config.yaml
num_hidden_layers: 10
num_key_value_heads: 4
head_dim: 128
hidden_act: "relu"
norm: "layernorm"
tie_word_embeddings: true
init_out_by_depth: true
learning_rate: 0.000706
warmup_steps: 339
MLP neurons of a small language model. Each row is named by its layer, matrix (up: input weights) and neuron, and shows model dimensions 256-351. Each number is 500 + 25 x the weight over its row's rms, rounded and kept within 0 to 999. Numbers have three digits each.
Before each neuron's rows, "fires in" lists the words (lower case) most often at its 100 highest values on Wikipedia text that the model never trained on.

fires in: "1", "3", "2", "0"
L4.up1549:491537521511487539509533524485477498478466525484514506544560531509514521497488467497482455476514515491472506510492487475467499515493512502477471509469508547503477497480486491474523493517489460516495549523464479495490519484480447551528531465500542506523526514476493457466473547463514472542

fires in: "1", "0", "2", "3", "6", "4"
L3.up974:480502478509505521475495514499479469480479506504494480541489524480504523505482516494485475549487519461510511521502494513493488498503513473473490474532543515509480501478487470545482522508471555502528489519506483507482526501514519479546539497486598510522520493479468496482530514509560494531

fires in: "rou", "arg", "licensed"
L4.up690:544487490516523510487529500487478484504479474494510502469503483515507488511541513532454485464550475518474481484498520500530529452482486527459498517541467543538481503465486487444492481523487537496529510520504532457521498527510484486533500496472489510514490496508466432527443482518500546480

fires in: "coach", "eng", "actor", "director", "manager", "arg"
L4.up851:570497550529529461504488510510479466528521557519480500508517538531529536491503516510501507496507491490493521529519481501453482500486512524462479521485533519501490490464508468497501490528492484476487543496529494507449493489499488525534501539434505497506469495530474510498451512482475518511

fires in: "there", "included", "such", "satellites"
L3.up879:520531475473508548536522468507519523523510508540493476493525509502533486502547549465491514512448523516462525524510512460514498520563545482491529483457528523514466512469485507536511490498476492484504480504490505530514501482529503493493534524530485490529485527532471497476483504490515498537

fires in: "released", "place", "on", "held", "out", "completed"
L4.up201:521510456498522466496502510484519485510485531513486496503517517518538514470477503510482507483517491530511525476529529546487479491527506477487487502480496511473508504495476516499500525526490511519491510488515501494479517538493510528536447517514507498520502456503523528505493493509511525511

fires in: "a", "record", "is", "was", "be"
L3.up880:509491518491532501531469488495511469491505507544482540511490533532472518488531523455533453487476537432516539475508469440467493538469464498497484479460502479504506521486488513497502502520475541470528547527516490535506480560448515503461474513485512504493507537535478510485496528478518517465

fires in: "rou", "arg", "0", "usa"
L3.up1043:530521522533526475544474508500521460493490511505507494487525472498472529534533525503544532482520535507503547478491535478494477497492532493470520505494492493521495436494516483511515523534500463497490475534495503456493504488523489491500529501439477501496515499502501502561525493498461508495

fires in: "place", "city", "school", "event", "held", "festival"
L3.up1687:515498487520500512522488466517466508494478499521467480510517476501491517495534518486491508457502495492517507472504552536484503498533509465487485513519522514520471481499491510506489486538486522470505537503519483526456506523500515512522493509467486498536503505468476469484575505494482518500

fires in: "life", "number", "contract", "war", "period", "years"
L3.up517:476528513511536492492483510476503525486505557522502500520509465460496511521514478480495525503537476468526502520460494505426461487527506492508503504470496548503501501459534495521523501487507450520482511461470494525504473464477523499535472539493495524556519498439509514500510516465470486472

fires in: "when", "if", "as", "how", "previous", "although"
L3.up1215:499476512487531479541479472495507486504499487502512503468536493511478524538489430475492498527538518498499517529487489467476491519546498495526517484503530531505520481537545473534482484490466498487493505518490431529499497503529498511475472543479559490540472536545524495498482513478478492499

fires in: "built", "written", "live", "directed", "designed", "for"
L4.up735:448554452494503503544495508470501528520449524507481488531535460484487541496479524501513517522513474493506506480529452482544478511550492522458502460484503490529484509477497495508502497537488558508510504511510504488501514517488491479548532508530507489446516505456470490521470511494487529546

fires in: "would", "for", "de", "to", "succeeded"
L3.up797:458492511449456492523493508457508442498486504486526486482476503502472504511483511475522461498490488468499467492487529493512455499524427505511456486519496532499478508539560514525506488498462506488494518502475463488485526496497478533467498495483497553468454520454501534533463493491532508549

fires in: "he", "was", "it", "is", "were", "include"
L4.up239:473492495487504491530490510500512482530468496533546505538521431485471488520508520494531474473525547549449547491507482498516485465541518519502521434531496508534481490496516454470509536505535533518495533514520494487460481494503488492460476516494536503535488489486536549441465474466526452477